config = dict(
    num_key_value_heads=2,
    vocab_size=1796,
    init_std_o=0.0045,
    lr_mult_o=1.62,
    max_grad_norm=1.0,
    doc_mask=True,
    train_tokens=365000000,
)
MLP neurons of a small language model. Each row is named by its layer, matrix (up: input weights) and neuron, and shows model dimensions 0-191. Each number is 128 + 32 x the weight over its row's rms, rounded and kept within 0 to 255. Numbers have three digits each.
After each neuron's rows, "fires after" lists the tokens most often just before its 100 highest values on Wikipedia text that the model never trained on; "fires on" lists the tokens most often at its 100 highest values on Wikipedia text that the model never trained on. A number after a token or word is its count.

L7.up320:158134095128162176133080105114090196128122092141086147079133148099141135043136135103177155132105112155138141148065117124078104122134079109119120177188168139165194074149097119117134126176127159108171168110169039100095117171133180134183118094153114108129122122125108112087183078097126156115149109087101177097100142136101083108113089117069106179122148140165168146178164130135094131164097198177142129140115117160145149087133158108098122169135094094191108062118176140128107128144123171098085128124125154173144128129189079058136126198121161145083105149082104122130172156121139113139
fires after: " L" 22, " C" 17, " c" 17, "O" 11, "C" 5, "l" 5
fires on: "ou" 35, "E" 27, "il" 9, "ir" 8, "old" 6, " le" 4

L8.up36:126124111095191171149062123136133147136100176137070136165108140160096132181074130139171134185096162109113172114141142098136142140128174123077148143115182110129140143158119106111122150072131156172074146116172149072109147152132156157168138129168199113079144114063179160122117166146053107134124146142133145118133129178151050129142117108027154120134108131149104147094154068082104123125192190105144082105157175104118094181089193091124129118085072153163094117163127113109107130109093088116114066108113129143190105144141164074100126121117138147116086137112117157183187083109122108126
fires after: " pro" 33, " Pro" 7, "or" 6, " so" 5, "ent" 4
fires on: "ly" 23, "t" 14, "p" 8, "at" 5, "on" 5

L8.up536:179150134150162118132166114105142099136127146104108087154139096157079129138153150151157130156134202154123139151126109189123079205095155112151074086163096150156095160200140098124110102166129136060158120110160134113197128114137124141165096126050172143139137159135136170172076156120115083116079074090116174122152107158211090015141083030144143133128116180162115102135142131084119168121110145092155152126164161111125132091144175120106132146086138104107124148104063145113108096092133130117109068106135152161085134131187101137088127065130139101154102156078116143133126099140120165152
fires after: "ri" 20, "o" 13, "et" 11, "in" 6, "y" 5, " do" 5
fires on: "end" 12, " of" 11, "et" 10, "ct" 8, "st" 8, "th" 6

L5.up422:134103074148156157166137133155056114156104188100193145153160130105114127108157128150090144068147140149207083127115109152128108095123081129089099126101109120157186151203129105144152132145092232168152116070111085085142100142048123137156136126087145120055134093100125113072102132065155156095104168085167113052129148120126129141078127125111053105044177108118126097122125169129160131140131143166120128119135142114139108168077140123108151160121159146159097140105120111181128100137113099100147176140091127201148137128133180087158068151108128137153141143102136114178117170143148181125
fires after: " D" 15, "v" 12, " V" 11, "e" 6, " La" 6, " am" 5
fires on: "h" 21, "ir" 14, "ount" 9, "an" 8, "igh" 7, "he" 5

L7.up445:102063067075201124066180136161114162166134119158089118103128106124123186146152113111115142076146177142130135138098099146130165136127057156164111188109137126138144172142112202105109177112088088100151092135112143138064120171156124076190153143152155114099120080107173149135130098115112106192126103153079053186107054136177183106108099123113172140132169116095137120203158106099114083145163126123146131162129091131070158156125197117114109139153176118172092152055114147108106162095169131120134068165122164111130088122082161086103168128138121116121123147126108110164145112144116156138
fires after: "." 56, " p" 10, "8" 5, " f" 4
fires on: "3" 17, "9" 10, "4" 7, "5" 7, "8" 6, "av" 5

L8.up120:116123093167113117126197100142144130146112123143171170088179149165079097167132158145129173183111181128098108112158142190096126143091125146085101114125132100221196107129099165157110102121165165123136084095113101115113117098107120173141140172096096157200156127128128131129123149110112120153140122208122130122146130095179151117141109059076107107157106171168104151159148143090110106082162098170096087141134167166119094120115129047091143150086143144159113108155094159092123107143192134066141114119127115117124145102133088011115106108132081092123143118183075180177104140073127117074
fires after: "ri" 21, "o" 12, " art" 8, "rit" 7, "ide" 5
fires on: "end" 19, "et" 16, "ist" 16, "er" 13, "el" 5, "o" 5

L6.up38:179123056204107113154103069132156130101067091072089133095119174126081152102189144109132155142136109135165214112097080133109182151124111088143102197136110159136120133149150109137131129135132110145095089172095120080142113105130142107162174168137171157119152077098095183126148144164092146116153115120085095165160117067129219111133098161117187152148112079106135134097137093117109154199192105108090116089100157073170139116086173080162154136125120111123131116194138052167129136138110126108126117055152129094123088139187105114114119154129123113147118079177146118117148132154115152179
fires after: " In" 19, " U" 8, " E" 6, "E" 6, " As" 6, " Con" 5
fires on: "c" 15, "ter" 14, "pl" 7, "ference" 6, "ia" 6, "t" 5

L8.up193:084177104167166175142116125104116125152149182120133120081097146115096138138125133154109104105141161080123153152101153124118105128121159123137140152108026110153112115091149132149101116173151098154135097113123099134173138165164066153163055205222098130168126114093166175171103176146120126083167138105103106196135145153114104147092045137102128061108083124108155157130042141138156117232114114090083103141132137171116154090131161104106148091140143131151149143135136168121102101132155089145143102121147139111075132112079121136143192101158090080154151151092135178154101103074100159083
fires after: "1" 20, "2" 8, "4" 7, "8" 6, "f" 5, "}" 5
fires on: ")" 42, " |" 22, "." 20, ";" 4

L8.up672:181111151141111143149129131111110151117126178119149113117088127103120168157169147110115108200146123209135096190199134118137164169108122120072050142105174132117104179144089159060190196129160187156128139105109158145122139086120160155103134120153122146030197133094088149120105132095129099101118108073096086120153113138201122160138082121096165171119067134127158130103136123108157108037130109104113083127111082179132084143115140104098120094184133141146132118116129146165137169153095094119164152117052103117113135103146148113121117107113147154122084213182118138100112159106110173157
fires after: " N" 20, " En" 13, " in" 11, " so" 9, " en" 5, "N" 5
fires on: "ter" 14, "ft" 12, "ort" 10, "f" 7, "ot" 6, "er" 6

L7.up690:132111147122198126151130131149137143131086155139086217101125171077209178127109149103090174173083155177149120186097118106169171093096104101114108095109128137119140157122123092173152154084092122113144128092173115140136102087098092098125142128145174104089085138122160133184147113143135127072137141119168187132130143141185130151086138089123089133103113112137166076084141113123136166090124174092154095139119150152158092127145068096111091124094142115187098111106092131134146170127142146149150174123137150163142000089152137136132149059069150138118120138202136136099126148068098212111
fires after: " so" 13, " En" 12, " T" 9, " d" 8, " of" 7, " \"" 7
fires on: " M" 33, "ft" 16, "iv" 11, "ter" 11, " T" 6, "m" 5

L6.up117:152132104100116144065175127102168133115145152117124153177101070138151170150145149109164133101100130095111128152128103168107153161182071121102115089075081126097092133134083129151118124093153126166176114111183175132071171121094082105195117129177104122104188186151126156158172127150144135130101082079107081139106143121146184118126104125145116120101136129193143070174163155100164108189159145098111100129105154145098085129111182151155135127104155161103174054146084169113142181127164062094106101066151094142115103129131150132070092180144135156145086132132089146181189099078108112052
fires after: " P" 17, "." 17, " wh" 6, " p" 6, "ith" 5, "," 5
fires on: "at" 33, "." 21, "9" 9, " W" 5, "out" 4, "8" 4

L6.up286:175113178131182163128111103097118115089110185095110165124082134140137164117092129134109121073163083149191098091115139143094068154083103068143144150079127153122135156142127086168151136138139101168105161199131178106166129125098096147144142153154144152113092140119111187128143120137120133072110133159112147135139084122114139134158041135041114114172109146180105190177134069124111144133172105123096173133082125169144049158109156104108176076140137175140091123151104117088136164140139092192121126130137179057149142120155103082088136155156143121199074081190122082165093111107103121118
fires after: " Con" 14, " In" 11, " con" 10, " Pro" 9, " Ad" 7, " Ar" 7
fires on: "v" 41, "ter" 12, "se" 8, "t" 8

L5.up491:133101122149169127086125147080121133133128085065057082087128157131071145171120141172126091170156125151149163127142172133185174127158118148142139058082095118125116110083158137201089120101124214120146153092114116113183149167071101153128084130173103169168079153156133119136166134091113172114151089118057123143155160126111215175117132114095148090167171143126102124175141120157176125129159111116115096097159135124096131136097120134149148122129098125111171104110094150143166146101241132069118136076165071124132099148110151117161144109139110140103152102082081147102194073093099102156
fires after: " am" 18, " att" 11, " re" 10, " Am" 9, " me" 9, " a" 9
fires on: "ac" 20, "end" 15, "ong" 12, "ge" 9, "ric" 8

L6.up488:085213102205130113099148102121123157158156151140139097138170100184171173086094128117120143128142218130090128115159168119130132207126076084107119114121117133137153139097090091152130131114137133147146133178131126101099090106168130034099145119148087081168158110105173074110140102082160128127139171084127110183107139049196169139066158167117123149144155147031140136184114154101150113113132174090146101147176124068156119125130084158123152104091131132141154098099139127094145094102095133076145136131095109138097133139145174119122064122196146149136146137118169131104068107164089145144
fires after: " S" 12, " w" 11, " g" 8, " sp" 7, "'" 6, " p" 6
fires on: "ant" 22, "m" 16, "ut" 9, "ent" 8, "l" 6, "ight" 6

L5.up633:126149152145099160165129115078117110143166077127103164129137101114122175157146138091175135131123111144103124160095061076121188167094100067168090116117179080172112070114142161084093137163096112157161076157111188165154148113114128119097088119101152111123064167128108116182165070155103100120103113144094135106167089197117130138134119087123164151143188094179094156090066096134074124121093105140119115114154121138176147119194106096138165135124128121207158102114137063096121162122132116101145148155093093095152125146177096175158184091151152042127169159159144202139122130162111148106
fires after: " (" 53, " " 18, " F" 4, " the" 4
fires on: "201" 29, "198" 19, "197" 12, " direct" 8, "199" 5, "189" 5

L10.up620:117178145127165160085146125137127118105101149179092162095083121126138135137127128148072060202075143167147141070155147170103058183189144191159181144117122131194151079115162113161109127101087134132133130129132084134143136158161104142151134123132077131126164062122100148161117133152138122107115087087079095068160106131107156120137096161170099132086066103068137158160132042146122127127140152131110197083168167170132154105118148131094097144189139148130093107158157110166141103125115120069125097058144115143133195089062134180174117122091140075147137160162131185108122134100133094111
fires after: "200" 24, "198" 7, "201" 6, " col" 6, "it" 5, " s" 4
fires on: "," 25, "1" 20, "4" 11, "iz" 9, "a" 6

L7.up547:157172193136129123117139158099161130135160147165153153106156112139181124163113161111091125108128155118113169118108124131222035152108159143172126154117144137096111180146105106125106155093136110141118133168120133138134088134131089111118154134110104106094096194099146116119129149114154123089136156125209163162170165101151117143109053075102207140148112160141129131158108102118142095173095147130135113112160081105079170085066154162078093198106109095212110064225074097117092115119134084121118093082121110099161093152162104126151085114104137120160108132056107144149184165090112131143
fires after: "," 29, " T" 18, " ." 12, " H" 9, "us" 8
fires on: "e" 16, "6" 11, "0" 9, "b" 8, "are" 8, "7" 7

L7.up216:141151152117167154147105132143177118138065129169112131137095014142162213195125138100209111145153140114100110107063115107144113124116090158131117148131130138153102148159131142145120085128077150165107131139148115171051102059117138129129112168100164130100042127152137137098132107119119110169097092110079159156117142107095084127146097090196198131128149091164178095149151079123150129106091158126136155123168106180076144081087212160117138169135126161134104128132090113193102147169085090128131115153178127094121118144156073116137109138111072089132166107114130194129121167110115158152
fires after: "," 17, "." 17, " H" 11, "h" 5
fires on: "9" 16, "it" 12, "7" 9, "are" 8, "6" 6, "he" 5

L7.up113:127084151168110156130148159166128152120140119158098034072110119063097115093135112145165169104136091178157086104129086173062137195117107138088143100177120121080168085095142133183097138179147162093175142070146167139145146199132194138186089099124089189131099080174166172128144129069112096131133158146131137115128071163107110166098097118111172164141157128070123141135116133167067172206107141198132180139091130114130117115123128077086135108170109122148083108138139135154102121118117137145118116144113137106104113071136095149116157113066137164113083138160109113125164095128146103070
fires after: " c" 14, " C" 13, " D" 8, " L" 7, " la" 4, " l" 4
fires on: "ir" 20, " res" 14, "ens" 12, "iv" 10, "eng" 6

L6.up634:120101149132161151082077107138116214157096126146090108159150150129098114137146121154153171192142197122083159076098082146166107159081143167135121154140087123086161183161121181104141125140128134096100119121104083102123157155106143142069173148120130062116103133060114095134095104130072119130151021082092152110150143155150142094144065087066137081134164156150155181102109129095154067108131115131131131113166118152124113091122148147119136107115167107141152102179198160172156178099159131099125131165145115139142171099165098083055219124151131129121096175138085127169140104126139157124
fires after: " n" 23, "ri" 15, " leg" 8, " l" 7, " so" 5
fires on: "ow" 23, "end" 16, "at" 12, "al" 12, "on" 12, "ly" 11

L6.up288:098136166125138123083112141177125082122130074155133194119110079158150157138125133117159160108120106154141091143156060150084076121151118110202150098118140156042153120080127195125112090146152145131096066164187081122115089124110087115093154122191071174176146082146144109164090146196104144106076111067162157156145118176133121123122115101085144094081166136134205138138162198138136110140108168145109105100149105170145093072075154124108136141146098114150170101111149124146134061073157112095130126175121102098156122115120120086110180133078191119158123148128107127165137164175117178124
fires after: " f" 19, " sp" 13, " l" 10, " F" 10
fires on: "re" 28, "ir" 18, "ed" 8, "l" 7, "ke" 5, "un" 5

L7.up564:145131127187096145121145130101141164211152072143110126145158116155166136148163139168149162151177125134138142161146089130094039164116097098180141172132163120070125126111108146117163107089175154177048114099150123109097101166152154082129114086079057117069133152114122157134139163148135188114149116107139170122098180102130176130081145178130147101190130125070097090147106116132149114148126147095097109142175125162136093089133176129135149147155085087198137100056127095137104086126122138099169176150139134135130135172098129147054129091071108078126090119046156159085106136131176154102
fires after: " S" 21, " P" 15, " s" 8, " sp" 8, " p" 8, " O" 8
fires on: "en" 14, "e" 12, "u" 9, "ent" 8, "ay" 8, "ict" 8

L5.up588:176089191155129145118149085114140119146144171118093079083102122182078082090135152087083127119120141105102131181109169153123067143104110088158109145152090112123123122118142066113145142127082107112118112065140167133051161168102150174129145186121157185141131189093154116134093132106133166144159155152084140150118123154136116104115127138123183181114095146130128185101080093102088154151100109101137123127105135200159122148145157112168099151120049117137138145152146103109183172165218112117177186161102066157066155059069125161133165099137155062130144149139119108130100136134155128066
fires after: " " 69, "–" 4
fires on: "199" 38, "200" 22, "198" 6, "201" 5

L6.up238:189122147156115171089177092110152085076149088106152161173111167158118120105107131157159106177129131132166140159085134066134071147094158100155158123124167099119119128127114151167194083158104140158167135209089091162131168143145128107108201105111122116103122060157135133128139125155088124123074099084090091096124087182122094182142114155118124066169133176134110122131089086166136111079156144169101160133108116139141057163168147160100143108120139110177141077103136169103189174158129127173148072076111161135140187101173117132105165147121107131132129153065081135106082132070107116056
fires after: " the" 22, " In" 14, "In" 12, " con" 11, "The" 4, " Con" 4
fires on: " v" 31, " the" 12, "st" 10, " n" 8, "f" 8, "v" 4